From a checkpoint of a small transformer trained on Wikipedia.
Size: vocabulary 4096, 16M parameters.
Architecture: rotary positions, biases on query, key and value.
Training: a variant of Muon for these matrices, 708M tokens, 5402 steps.
MLP neurons of a small language model. Each row is named by its layer, matrix (gate and up: input weights; down: output weights) and neuron, and shows model dimensions 0-127. Each number is 128 + 32 x the weight over its row's rms, rounded and kept within 0 to 255. Numbers have three digits each. A neuron's up and down rows have the sign that makes its largest values positive.
After each neuron's rows, "fires after" lists the tokens most often just before its 100 highest values on Wikipedia text that the model never trained on.

L5.gate431:196165134145220089141084128094167174153076148065120157130095116160172145164148143082126120135133136128174155100102109144130150130202145125145124156110111129155116132092074156135168192170111099114141121121163148185108132128095119125092106109150116178116113097137099139126130143155113188134098138141128105150082125142139122152182113110081168126176119211111081127110105123111134101083084
L5.up431:119084133111083114148136162184141120105091142127084198076128130139152107179038078084128078162172162069119119175168158150113102151131189090184091103133136130147137164121120136093079104083077176082106102088076116069085077151135068160109100123172064146179096148078197110122070129137097103109113105123115125158115171177133115124104082130119136136142134135147120094127127129152096168127117
L5.down431:119122112079132169131194137104116098148132097127118134146136154126068135146137139111128158145179145136059078190108128132168118150116156127157161182099116091088100140165095100161155133125085086116131072086067153134167153129076166119172122111106053153173171082095131086129132081159095206213136191152091148062108156107141120128116177111118108136135070142090065148042127165078119153129109
fires after: ",", ".", " and", " where"

L8.gate356:132149120144131119152094188151113103127133176106123120158121124144118164123147145079142101116131158161113103118128138186112183157120144139151063130162116127096075173111169105102082139127131124127118120116149108159111142140131146084075123089168092111143064073122098151158114129129145058179168109169122159178155023136071118108088160169151141110073068170168101120217110111070091092148093
L8.up356:106132096116124108081180102146089106178134172132127175140150119142159091119126063074147117108149145146177119127095146086117144111072195118127131115154109145141076111086049128153136142145114102119055044162128080164116136119168096103121120120128091087062142150100126112130171134118130119060114172138171079115168115139073139098146199154117106101064133130132093062154096109158170137147068
L8.down356:100149142124116166110092096228124118133162115194142121128128065115088123091175125085121154131139199158192163154096094110138115121142170076129083164117131119152142090132110154083159108154156118107074091119150189121120124101171161073148080138092099057126114106173154111112158162160098102127124093139133121115171074173113093157117133175087138149109101105163124150171105135097152111140144
fires after: "\n", ")\n", " a", " the", " A"

L11.gate644:143163119131171161125126094150144137135088092112150146113115162171075117149161142148106134152159157143173053104120157109088153078155097192159074149156142058170104129139115142201156107068151139183171121169144118120112100155089140154129088185153165087078115095105091121105120113171147132101176100100159150111121169139143128125143163084115145147125103106123163168172162090172114049139169
L11.up644:144121127113113209144129119148150112100104153135114096096122186138165101086165166128094128142108114103135141097115152143162137101145121187104174130120070153113100119143106116082089128018172165059101091111106036091158156118118104148137134171102191121129134144087124056135151111165092106084115192147162178144130181086119126079117116121099141121146107126095168073112080127157092109115148
L11.down644:094095113117107104114170162130135151115120119044087079188115127193103164113138167192154150162149129090154158146185092170052106153145107170147115114148107104109184084161141166129190156147121151172089101177147138129141105137091131103143137133144129100095118082091090155065112125095166107144189135073103112112108091139111113122142213093150121086142116196194119091140148157142115116121088
fires after: " P", " B", " b", " F"

L2.gate267:138138193096069154165102121148083070083123148106058123125184125132169185132108101153134143097179108082123174158110126110120210137166094113105110144169158088158134089085165130157135129200143138118152143191129147168128125123197040103077133150137118153131155156144124147153255106127086120107120108136159090090194105188147138140127061134141189133183144098166111103140138128123113115111111
L2.up267:161136124128131156138094168164153083185148111085116098149104112095195094135083117117114123095137164072139073110110166148120111106108146120102104183162103122114111192136169168157112000125156121115098152179129136143164125088174109138085164111128068118139136105063139120154210121195091086142109104122121176109181143106125066164112148138106126195159120100117140135080183102070164142145079
L2.down267:133102143072147093139086138160126062175111130165138180142133160173172148150123162052175151138128129136131119086118112127086145161176119150126175174139074109108135168101137105148131047117110102140131133186105158084101090095160107136129134124138112116100101142113151094078134115136165172128162102146163158071167168103161138182164110139192088154155110148128152151112138136130116209156114
fires after: " the", " a", " The", " an", "The", " its"

L2.gate507:201137153097158117184177163097059123098089127150123117115179162118134107100130101138160154146159116157167121156073152089104124126094066117112123167133113132133125148163140130145108137088114157116082112086064138109191148130117075140136122083114134193097177189146118094127116085123145120180085108189146083085094109098138097087152117189063043134119109131117101084140150121129132053103149
L2.up507:139101128117152109100104191118106131059062077111154132077136115152154119171167137155090140109121103134135169162095141086096148095165139157172077108171110112124144147131145119126133137096105067145177175089137111115148160188140151138142106130106148200083118109044087142189161117081195127164138113138122131120077184110139091100140072115130142096138164143117171063106143152100118054103113
L2.down507:137121138142156105128128132124132118140134113152137156124175146190091129066128142164129134114166167147117106155134108119115103125148107190095229085133125194115151090116124112119128156191105101100160118129153069114183195180174094152142128117143123115155166130116123140165131105118140159166170125097130201106105125104145099056099128076109098156166112092138124114130145203074099085109153
fires after: "0", " C", " c", "C", " P", "V"

L7.gate567:133122109131102145120121155174152138115078123102124128113130114121117117181111102117111190074137097137173144118113140140117150097067135160097140141150095108060153148101117139196183143098118150172141093102116131152095162113179129083066146143131145160145131176111123115122129113105135106137152099156133101169128111120151148135097115165046106145152079167170170092127170132128079124127040
L7.up567:139142156118100129132123093095103093046093166064185156146115066064135157186112133149112092102131083159163088154108131147113078044104159109126170066179054104120118139120125071114078119109159123127144123183120187153063137149130096190125116086102139116135112149107175131114128120162133087164139124158205068097097159131118122103106103130136126116117154123066164089101101112152146137137117
L7.down567:125181141088122202120077167168189157081143176106205130093197082115146098224098128151084158129163125138123130119126161151132092134144097136116124108121090095104113181120100120131156154162129163122185160117145128153066124118150127055128110126114134079112173104131116146148078148112061018147142081142140086190096107126166134123088144112132142157119080173140144069109110170170155090065090
fires after: " in", "In", " In", "v", " the", " mid"

L13.gate664:130164089122228146131151118194114158115141147148113125122160168133149151133089116120166152110013179158140125107106119177085207132129115159189108098017130150134110187097133161128075196139119150108124164134124113106094103127112170107136114129124140188175065109163166161137162143085149151125142121122094130154155144098101151149095121128114162109131106133137140125167104122085103091145147
L13.up664:106095119133100128135145107209108088110205151064178141135132138168078129118111151141135130155102162137172196134095141171115179157127095133116086125130176112127124206148036146127152157093091101089096135129195120127129108148143159121119135156098123124152016139148155140115134110053124084097129162119142128117158106125151098121108151166139143120077152180152119078141077130096085066120218
L13.down664:104152100078130169087129183156054108169127171165146112103112170168074140145120142095110099140157156137153158135091159151138121085133070146128129151075120112138134138092163117135130133083108114080179162157035098090167153135137131143089161166113087170131142127132200166120105118189077197142168114104154156079120129137120099133183126076084153116147084156031114117129128140136136086107050
fires after: ".", " |", ",", " S"

L11.gate282:120083143138108128122078121112121123117135149162121129147140101150107190137139115016166169158123160142127085144133169078097168100141153096087173126116145114104129132116213049152166139138112104109122042163118096183143149119183173080063122139102114168116130113092101146173114177142123074096119140100131144080137097164109185141172101101085131106132103126178116069128110153165143152137106
L11.up282:165144098116124171098191149112084136080150157157170152131145081074135090095151096097118117114143083111131063167124118132151116148209180050167114112152144146065085100152107139204139101111153146122117130140105147123188126137083111139181143059122175133161126073047129083118114137139056096126124135092135094146175185142144105133155166132127153158081155112129163132128139140171121208174127
L11.down282:174052085114115160073134144122079107203163188142120162167215137103117191151087139110134155156137092123135144117202145155140107132116101114139129108188123087131196124112162127154204141121068152150130154115141096140160154091105113102089130112159138191143146106091127232188140110146094128083138186084146075156154063197170125121128138107124140104136135141176137152123070136132087103155085
fires after: " the", "|", " and", "'s", " in", " a"

L2.gate312:108142068152182093084150101147096134085031171084151119152126101090166174140129089056150105125185157103114092116136155112097141176122147171147150130159118126109066159158095121107075122093171141163076109127102083145147092132114149134132087091138127061054138101140108107154162138188139161130172138117174129169150049131193153180078152200110153079117191112131113158104085134108177065170129
L2.up312:129141091175173090092084102106142121097179171145172187094124173186148119149149108155135118222065066089084150069070133145120138198144109089059105103127150209166084097088112114091131115151170142189097118138099112125121114150079144119134170101135172114177128129147132061109103147077170173122184149071157139114143155140178128094180145134126138123138137111157068145149120096098136138094068
L2.down312:119129069178169077112147124090085102116115152113157161102099089104141177105077120092167140136076190080105153144147156133137128154124133138090093134141089146151045117093120148137165116098180127164123072137153136109125144111109145156105145079123168081141095143151123124185107203096148189053183160108155104126109157088089140105133154113151113128057153107139121172159091156124180125122135
fires after: " m", " E", " R", " ph", " M", " Cl"

L11.gate167:118151126083172114128109097135115142109158172135144125092153160101116139153107095195146166194104227124135141099114121159124120106135105154129143160092081143140167110118136147165141158132103111126117140151134097085105112101129120155104086094096117178042103129131163120090115058138121165126130121113166070141174126115144212048145170128160174129104014050116128145095161110109115138168133
L11.up167:105179098130087111127176093125135156023124124133064125200069118170082129112131140129114105120123143122131184113125084117132109167145180112103158102118145132163143071106117173131118097131171103196079140128160112190043159080161107085119136127134115111161126129077110130135139124107132161178120182203138101128090146133140087153113117108143186176105158128154109091153132130148091118114129
L11.down167:072139113154101141072193018129126096051101128134143132095139123167127105126151161121172136133165125126129192145111121150186080152104090092098147162140111123146165099171136194138171066115146129129115195129152123105132146142121116140106141112177165093146057095077123033134129121172143163116136124110115144156178141079141115130165112174148137099128136127115117103158075110175159148124104
fires after: "0", " ", "4", "1", "2", "7"

L13.gate297:131166082108124098141148169097040108175157130119094122125201124122137127112111128073076157126087128142150078151095091079165127132172142111124125127164127137108108101122112153162174121129088152157107136153166027107150149156156150105103157153164162187129111112065124075161153116133106120181162132140148088129106118132173072123111113108105084161090164124168159059097123173136128141158119
L13.up297:103128112096121110104160117127093096187098144142103152117181125134155138163162153129171153074135055149131066167119148139124150116157144072128157146166125093116153111108131150173121127135038131153173118213153093179135084087112174134142129106174157131093147143128199092070043126139066208153122097119157097169126096137173109113083108114142136106096126125118142060173147130157153125209131
L13.down297:165129098194104140164116154143109135097131103098137161170096133080137181115171121100117097100117103138079118152129086093189160144161094106198112084126157130128136121121210154153075132095071114138090166129124128131182088103111127130076173131123131190073110098084150112159098115097106173148108138181204092155090165165171127152176128064134139144106147129184131127123092104106145076111104
fires after: " |", " September", " November", " July", " for", " and"

L4.gate469:125185093133200091151135147108180126127104183088126136112069182176115144087120150141065079169076148180181132136208140104119155106129164139143167092166140094103169072156181164159122152127169167138074166139104105106115061111108073199120195112148119142119138161146116125082111170170100159186115124130155124117126133135157121069103074187135007164139093203123128125143121095123157073151148
L4.up469:138059107124159121152069144119091070100193134103138123102157159107089115124140162129092184064164109122159106142063120125099132167110129151131135144147110124134132126122102141082123108078116125108093138138063091108141153129147106153069097139128160115133112091150103149144177137125129118147136167196163088140152086144182104145150138086143073148094095090138074176095193151162127124180097
L4.down469:118124083106086113145142147115145151093107150056138151119007224113136125143091084100119103131072167202130140151134106122064160105161090116124113108165131136197157133179118146187132100133164166077130051166125120093120098091078111163114100099073134121106112148213167094109122085163130132184163118130108137173125171088171107079190125084186106195120107145164060160149148149125127116152157
fires after: "J", " j", " G", " J", "G", "t"

L11.gate218:106149130125153131089160216148113101158097117115167137060106148160067058154100156129160158167104137114188067134086087176147174143074096138145102102101123132130153170123132169158133133104067115125104154106120176104203062138138127156170157095120102118078061127139097129134100153202129157128125144150159125157123111170128157092162089071091178143174103143214175123051158130127132162130097
L11.up218:116141156175085148126128120160185128157129114093151151179150155157138102168154115059138071132122100137176132128195146137144130126156071071135131157152201123092151087158103150116162193116158084176117138133101122129066144116125174155182120152086098116115162091151079144171097080125121107149082150110117125134117088153126147135158101203115145133154178137124097137126091125083123086096173
L11.down218:187177161163115108110177145107158141139103102141137084088126138077150074126122063133073113168143095164173193128115153110136155094178093085100097131135112131095101183129099146123080209187119084131100154151091111100147168118101165094077099124101102131198119164126107156143114129167076247121087108112119087166139087198105105123138093147117115137146139096101110131104136132171153168126085
fires after: "1", "2", "9", "0", "8"

L2.gate413:150186127139169154131140117191141113038138157141142092061177110155137126140141117123085085102105177154225153154141112113125147161156136096132120120137099081096111132137149135166195168079114114105143149110144108136172171135148143130077115171103150077111188162101093152123101122121125143087135139122181158155096098090098197128080108126137138164119154173114149104092125155111123106176190
L2.up413:117146119145162136109141114161156125141075086088145122050154108167141097168135172118134158073163084138150177119116117140114185091185118191105102095150058131080211152153145159074133172095119122111153121175146118104130168089138163117149110147100138065120061124101080142131138145112078120133104095153133189139141140124146184120153097147057208143151106112143125046071098159159136136115155
L2.down413:130162169127143110097156112080089126104116148133151091138101144144109159090206129155115134110133148104150117097125149143159197174150119159118121124176148023125144131101118150150179085096089154146075130171118103121110090123132074134180136130109108103172147115183120184141104130101152056168160074096152128130132145115133136134085181122119105141108159159142091074182140093102102159142138
fires after: " f", " B", " F", " A", " Pr"

L8.gate159:092137137134175113188137128107127131123057145124129162138185068126097100131124132092193150158137107116113125149170129110081136157083054158188132139126128151124099164065135147114094138124144163138139189109163149115135149083112139213106116126157111111119179099122135211146090130131099178092075133164141112109117160124173137095115094088069126138103095160082202129125154140083107166119125
L8.up159:171097142126172097122136137173144153148159061108135035140128177095186181105144171128125113170110073179157084145128100254121170140125174137133099090091111133143172123150080174194123124093142098183112108167116170094137101139184095195135093091147105170185168159158150169116165123146085142162084186168154123108163151086146158120151151071097139194097114165103164075121098122132102141127101
L8.down159:072132108117145112126117107147099143169123122148083133114152083062093137101102150077117166085138057131129092097139091116129182121063142135116099163097177160083134127199100193104123146157156101133133125114090139151128104158147142064158114128052110155079082073174122118132081111157211145143148088098122161118116119161080143125130135061143154059145205165162140115085068076109134143159164
fires after: " ", "1", "9"

L12.gate550:137153148186123104142126135151181105149073085159116139100123143186158148170164093129082100132119145192189142117085130138083116135140130073091153112153080102106139121117135116115139097122168048160133114115135079116115118089149113143168122146117102188151103105160198154096111153143162055162123062132184122126170162144119119157088069135145107126179112125161130073162129174124144140144027
L12.up550:167058144129116111054133132151130166082157184104097153135173117089142178121102126133164106109118058163105108144186164093101119099125106107136102101144160143096122093073113139147128115157124156072134076143123078083156158141167098101171140072097080057135137204108128157141112164141168148102118116151133109126120112130124153165125158115146064090170130171076202105116127171147154132085109
L12.down550:112154126147126081168096114169111091146138144131142044124190123143115117092140118092083106152127178152110153160125128143128181155108129193090089122118128101148098137159177132145142132102166087139099077096043134167106167169131145115140095152063180147124120099104143189146134112182130095168176087112141100116103108153049103090097134168135164140170123162129112116136135132072054121129179
fires after: " ", " ("

L7.gate53:132161166131123150164125166145109135082124170095125132155139160151144093099111172099122127168114123129173170107073105114076172149116103130140119114171140123153138183128125130123125182178183116118180103117136129132116176071090111102159123111085165132147153136111075105044112221138140085140173138114100082127092162152120078101136131124125132091150075092146136132112179170154060136201183
L7.up53:148129149109127097124160153174114122125083146189113081133135074148131145135125178166186131130142155156163137130167120132165124088172098090179148112125107088083118166187117110129166088173101121139116112086146171110154125139162109140152095119153133127184188162131077156121117108132130194156114159107118154169119125122103173175089119085131185138116125152162107111131093148156143109149113
L7.down53:164117124139154106097109173140147103080105090121141086122124084168096124082117129061093143148147136080158136151096177153167097147117127111126104137134163131131114156125100123068117156186077119154165116123099201125189080122133073164146145129169124126156113135026150139165151103128122092163086124115113135110129140103083133179135098080150139125152093122158134120114186153143219115127169
fires after: "5", "9", "4", "6", "0"

L2.gate32:139145039143123149159089141124136103153096169135156120139119142153171108148130138129096094076104129101129099188149139110145092107143124127088085132069088159090142132180068141130156176083128134155142116162169113156170092144126135134123197119138191103138123128155068157193138155107085081122169190137059116082155162102096129066167131094111123081129071124132157077211143077148156143099102
L2.up32:163168115129098099180167115122131114138112133078110116129092159119153088130101131070152127149137124116134172197167111140134144099096074171071146101157085125114154102077117120144113151168162157131125092145122116097049117100113104161177122131105144146136134128112057140073086142137134146045146124131122114083147135183107168237162203134129112130214125104093164114163164111108138113106115
L2.down32:165123172125105102096103093053101131113140130124136107117087114144127074165069073100155186160103174161150152186097051111068071130139128134107160129100116133116179143141119118127159139124122087105119125168120160135183093118086119150112135105148044169212101132124136124127172082123107145101126108170121141115113143128126159172147126141113101105161116087160204106113118124168154127134179
fires after: " (", "-", " L", " l", " un"

L13.gate519:093163119078103099134093111102093102117127141166069136106097083141163168173153124116148123111172182089188123176092163081179160108225181139133164068169128149097102166088124122084138174153093122122141106159140154105109153182097124070152171129125039125078144111137171181154124117117080167164132110082155147072133171085111075166178188207105119129104153118162122105147107083050131163094143
L13.up519:091135128096103068138151117142102167062166104172060102141119125100139158114190081092126087062163129096173081128127140115174165127128115139090175160123106117139135092151165106149118144177142197119123099086123169149136092144173085128187140144113057117097126138127121135182157077097134214174141112116081196082100121059100134083102122140129143124134092094156135064199147093126164098118162
L13.down519:146162145088144125093097105149193129113061113108114115102125128163085123156099147096141100114123138122119043095154118099140136118141158110132176136171177129146158100142127178182080135050073122166125086125130106094127128151094108115125151064065148128183113072110139119154095098117063255106126145150111127112143151132153110167133108110173130149085142129129156217090175136103153138123073
fires after: ".\n\n", " |", ".", " /", " |\n\n"

L11.gate294:082132129108129144131135179173124161077032147150056110130094143184128075096119123111194128171128198118138117075092125084097126165118069131120121129121118127105129138108072120138099136124120101125184108167151158163164176092140094162147144141145132114125150167176156098111112168138183084056115102113141143172081151130163134126146178145064075099111126159113171097143118150114154160127153
L11.up294:169089154125089170129115120162103177129104075153101149134105212100143194180140114086140114169085139169133179139155138071113064054097159139102125105121117098168123154139099173212116130077112110141163067162113065116122168142141128110061066115124172136154133122060114122135160146165213117150127144168150114131100093153057165151119177112120106098068145145133135046137104148153123137092100
L11.down294:134049154105158125069128083173183129124110130124104170114126164112062163109155085139132050098151162128176130141135104153156055127172132152140138148130119119092123123076153150134132216129163124148129117124175148136125173216073113134129137190130162108156111149126152133128188116133120096138141093193082118103090149080081046122123096065179105124131163146133071145135154133118052133125119
fires after: " ", " to", " the"

L11.gate56:111138098114082209198121201176112031117095121115126125107100181130112162110113092056142137145174152140094130105129168107161154123113130137078116134109115098148121095123167097120222147123159149174109081119146141162109145202104167105177206122122088124070119145140152083138158108164116077131170152114104088116098099088112161122205069164141203125165103160111105173154106137137085119136149
L11.up56:098150131191112149112098168127112067114108068120118112069161093087109164133135114118088112101164187146144143104175138196103197160125144090092103127120148135145137085125154117116144098109167139137150107151195110113084095148112042131094111146132105126074136157162146085137108147140177105127111134122147137175129146122195097131101153066171126086186100129132163202164081129154103139103150
L11.down56:151094138179162153115095128166154056174107152083108122153101153117177084073109194129124164071122177167151102111138158150123188195111078117071100135173174103101149132074143151096126093109159132140133170122149132134118079159071082174147155114081085143082104136152084134127159123117145034102102175117155200112190139117119134129106139115099141124125102107081117123080135129154142126165118
fires after: "0", "–", " ", "2", "1"

L6.gate544:068160127096186114096090150130136066142098125171116119157130101110166123104100132164081130111130087102148146091120090120124131144119128175111147161093109121142185105131176090165157161127152138178148142134096135159161103078128126137128064174151191112142094128169193144134124067102163090122125143151067139090123137101117081047144104146128167154160145136117195153165134096137195103112183
L6.up544:125175143052141103185118180071118069144120109118116164160130142167118094116196105173177146179136117108113109108152093125148150159142148117138120026148129143141100172155172149089107094079179184130142086145147165176144164126131133086193079131136106118100160170076054133046185112138101158135119149089123112149146120095094085089137077167155114146141161127157136137091113196122113072124080
L6.down544:104154143119128136099108093116132118160091144123159152125151169157105120121128126151063125133126109095144109108091085096149200103123092140105140121122131113123172081149133092122119135124155117106139132132102104125143067119158115079143121128041130124111095187130176105152110126181150150082147104140099097115091123136163113040136046120151152148197165099152150115152138058116104075077166
fires after: "0", "9", " was", "ug"

L13.gate90:115097130163144136124135120135108099136107101161147048114119177102201068175123063083145152108091169145073085181105220144124106144138125178103147176104127103161107092123108117113036136149126161167139137118124154106096193089145116131117117205104149132145181092082133110071092104147134097106185101108097097115117162132095152146123125106063139150106126133075153154160135091127206090128150
L13.up90:153146107125122104150141076134099097088149152083150125118185110117136113135102075119141063120111237149149131117150105117054152113135087160102112148185178104133134125120167105070136116130143149091127178131186049106171108109139171088122055122058180103130111120188175094045096134144125137160145140169139095171117101122126177142098151144098172131118165145136172102148173147134132182117124
L13.down90:084114090208150142143115161110151128139161123105194115113138118084176112160148101141149084159136127178131136119144165122198173120123093137135180081156147186152103130134121052115171108114135108126117119121128118079109149168113105145179130130139109142139132095124136132122168127142084015122126165099122145123182161179159161159144186141122125115129098125155109135137166116188135089110141
fires after: " |", ",", "|", " (", " the"

L2.gate100:082150111135095122059115033107138181134122131120166139097117096169130054173149108142099114115123050106150105135132142122129129171166111082109115109127164179094141094202088101070134173159090117128046133114185100133125138153038124138130112074093086155093094189139153077142125181136089158055125095144143118113111114103169140148204117170079102133104141101050128137118159156140179151117115
L2.up100:057177069144119154131071080133149122042146155095164118145119088187111094165146068101111060167104098196145107098135099124154092088192144204091099130148145192174101117139104098102146127137136092073070120157124110139099154121077092104154122122095105064090131099142178142049129150143088150120131074122146103151136096145103147133131046172157142148108093170150155103173079131119185169166104
L2.down100:088157145108074117134185141155092135102151121131119140130102092165085090148094116135141141154132129132134136131128088069158122185190117103121166165114169124107132125163108162167111108083134187107124053139124134187118141192070116166127112039177086103104121111130170129106150146147084255109165143111131125076117095136082183141177126103073151068091155090069090146162176140146092116117110
fires after: " |", ".", "\n\n", "-"

L11.gate231:071161122107118172133078128175128124133161130147122161083135159073147164131173134136117187105129101166059132141102153094124131223168120100162116203119151145171079130093147111124182104134168141132128151127126085133084139096112173154086080171149106095154130143144122098116127135160156093102100053113154125091072148110157108106113125150066119178148167119157124069088108161121104113156129
L11.up231:223103142137154159113150152157122127116072100144104119206131131143172118173133111133134092093156139172068147173068083159145151161134120066145176070119141132135145051078104174093147131156132136188147115104109135137128092085097121202100096114128134168179173090124174131139105131128167092132114194197128053146140104123141102169115125106159124133104159107112060149131112137111089153139133
L11.down231:106153132185158126157110144131145128121189122136104120167082164168151169155166164106160084139151122127168189143120091133087158124137150095101132074096152185130189151079093155156203076116166117175124129085116124142161130109116118129121103134106153139118140146062132099095089154094183151100075158106158155168132195091079110139121097176084124162114102106130067147121120148115161133104137
fires after: " ", " the", " ("

L8.gate251:115103110077166164169103131122081118139118123078165111130148101103127138134085148084128145155140188121087077120093095143144150164114124098125119128066119156144126111138135145092130136116129110092089170176118090114146157182143125123103137115105133112128079036112177162096127166149117095165123138128163136143117126229160125110072127175130115168096088111166135120065137165107150173163112
L8.up251:126123140175093116161096058211137151117149120138123148089116109124164151168119116157127126134060134133135070140113100157137178073190092121191125089138091119116131151163107196136200114077151133133125148116121123140116133105071169096135123095088143125072137120167069128102134133124148156095142117151159155102103170110082063134182140072084164118160129149167103140182122157171119184149142
L8.down251:118180142189133099208147108070109140102080163112158156186110120136101140191156150141064103155113158136102116143153088124144199111139080114124168115112096121135169123154162170138073069129170136128084184103103172119134113137165129087122184154126174089139150123101129121154114157137155085103158111133092125171107067156160105091188117157138136156103103160154097064162088142135146132183114
fires after: " November", " August", " January", " October", " September", " May"

L4.gate541:145132117163129061129079143149126173096085154171126163074172123118193093125119186084102129167111143110073085124158100127153186185152114165112110144075167039116082085157145096112152138074146120059085131130111151100142137093085158117127115102071094072109139186124104146120101161132141103126147075135118173168187110132023134151116097180123136147157185110161075097172200133162130133151128
L4.up541:114165122104097087103136156178094088089096117132134145131142152122165146094151130106096090144136142106144155110118118071186122163108136201145095109123140110117128130092056085165118147178155142143122141133113175062145120130108162076157190137139085099161123149096064097083079121183103179074157143114111099075170131115127138102117129109093114167119133110182113142147080150130109136151102
L4.down541:185142149078160151093098124115116095145047118069172100153153174078127160171190126118106096183112149178145197126090072126115169092112141135131086098165127125117163101104145131106120118173150121118119104153111205127169070127120125118096073106140120171143131131054111178100106196088172089118176123115158131129110149183117171096174170103118166089099162097127122179116148103150100187077111
fires after: " a", " the", " an", " The", " A", " "

L2.gate318:096184038117080155154146090171119159123108150122139167159128139144133185089085168107173166065200098145141096153097146143134122183131156167143124129140133107250166132107141129086116140137155152124075077164184099151151079128180182146171177146055111113040082133072118132097183060098188144102152141124140113135164094115183178157107157124111091105130126160148114120091120106088130118122130
L2.up318:094094063160121120098114160147116179069171156056148076144130110114135090183142126103219119153095076176117152123100168145117162170155154173133151160104167083144101105083112099178134094174184123183102133129127111149172103098085095169101151116113147132104149166151147151126146043142149104076127152177191132093173103131127110168140121087082104098106150118136110111144136093087144184135142
L2.down318:167118085094089143127041091095109144092151142124113160119086116113114181122115046113138121052122113130164140129099100154099109181155135134121115083104157194139122141097112111113130080191136104114115211177139153139080077127089134122115108120113165154158099151199158167085115155161110000118133118113135125091123110087141111145112088168127112098092156131145084102147136104086106204074172
fires after: " (", " M", " was"

L7.gate354:157157092096173156119120130172144111132101117106107099116147180121126160117112154151194115144113082131106088154118147113178207140060083128089139121125159116111168155091124130092164167136116101144185104156110198122164142140175155163188099167123064108076124159130116166150123045178112070088138096101139068155127168074165085087198099095108138127122112121080143130049137161085099142121093
L7.up354:050129119127127071116117180114161143109100160141167145137113151146035095108159150130137088176134065124141158062203164114110152114184192067098122123208138107115066141139119145127099143135146169115133122113171176187093144133164169088158133167109130134165162110182102126138160122073096147152092110142102151135109088098142098095117122148071107138156070131202113145071093102162105178153115
L7.down354:133165134094113093142149166166181100156099202122125100125182141145110177096171168066144137080115080163067098153135115149158137140121132124096130117123108118168127114095170103146114099132163150167075110195071164070161134138192152156156109151178126131122076118149099096134170095147130193071085091115148082151102143148140114121165098152114105088167137116092103096093135096150114082132137
fires after: "9", "0", "8", "2"

L11.gate40:144100145185096129114165165104127139103109143165094143125097089141126187128178174105122102119111156087147113141113145078169103108171115182057053122147158162098112125109109098111181107127119120127098144085141114084197192161103148153136073121093132173110149193067184140076127137092127089062100149166089129112147189140106105142119163131068098096143190132139156147145092101088170212149133
L11.up40:125162116159116139078140139121092162118178124128163159163128113130154132112138117097111117173174130140150180200178090110150130075116134129185169126179122128155141086057057108116142148152091185116128086085156063153152073142153107120109096089129123124117113122135098177090140098167084144121138133143117161162116108158096120169118207181108152094151090163164153129162137146141097149130093
L11.down40:113111178068153143119154120126135148137177178104159140133142075174094132083086160141091158093129148136147141171117147140091114154102112129177148155078123166174126168089105115202116135088171151127139089186064153149130156129102154109098135125139126117153106128159101193130116129126156154143143086158188159128138129196079155150148153143114134113078103090144132152058139062159046116087147
fires after: "2", "1", " ", ",", "a"

L8.gate631:154118103156160168185098126135138146112107150166168161114126155072130106053142124081114148126100079149164130137083097177090081134119130133134125088204149112140133139103132104126136161132167152180133122129133188121099142078096131137162157158058150077098136079111155213118104196123109167142116139108086155113113118162124100100125064200136117111138067159111165080141016086156110135159173
L8.up631:111094106145164161130168120149120097156102113150125131101131156069040185112121136109066089121140136117152116119114114081140122087113135161127146103144126171160134137099138136100140102094133138126106126022138137082141091105151190212134101128148111083152115128156085153220156135152103131166139171138128127159150135108106068119181116129087143149152146114179075149126161094065071114138028
L8.down631:170122085147131118134114192143160153083118113114138131133170116113136060117100076161187055189106162158083172123100106179094143128111141136175068117187130116124123117157113116124177197140121121077150099067156163057148169132072124155139121100095113124113180108115143156106114122084114247119174089129082170105196126150114136122147162106112131086116061138096132136176099143103169084153061
fires after: "9", "8", "0"

L4.gate631:145167091150136120118180149061153140105104105162154030125044190133134097166136121177107078097100080114155116166122164150110165139183114221091166115094124131091130137152133110143146119170119102129134109116113129132093096160136090107175100104058150096152128169123223162155134154155128123067180135118142101144174112168081207129105106124091147138089092124133175098149167179150121084118123
L4.up631:100129104140073071118162090134101152113131108172126166130163163150127130140127106137132101158101078144155147193098154163193086119117115123085199076093123108139160175153170073112171083180109155103169112109148124143092090138099121121121146131139120096184177142075134173216077169154140118078100153119150066143149156074187130143132163155108121142152131129101125136135125168131161090191146
L4.down631:110135148125119103153114131145162117137154132105104109120122133096166109150154159141119206117049171078153054145193089132099132157072160071179143083139174087137226113184116091163154132157142170149075078158143154137176117205135130119104155070105113128163078107112191125157125123157134127100154106173158116102174116200152096139105129061184114146129101095112108176126106140144084130139128
fires after: " A", " of", " L", " N", " l", " the"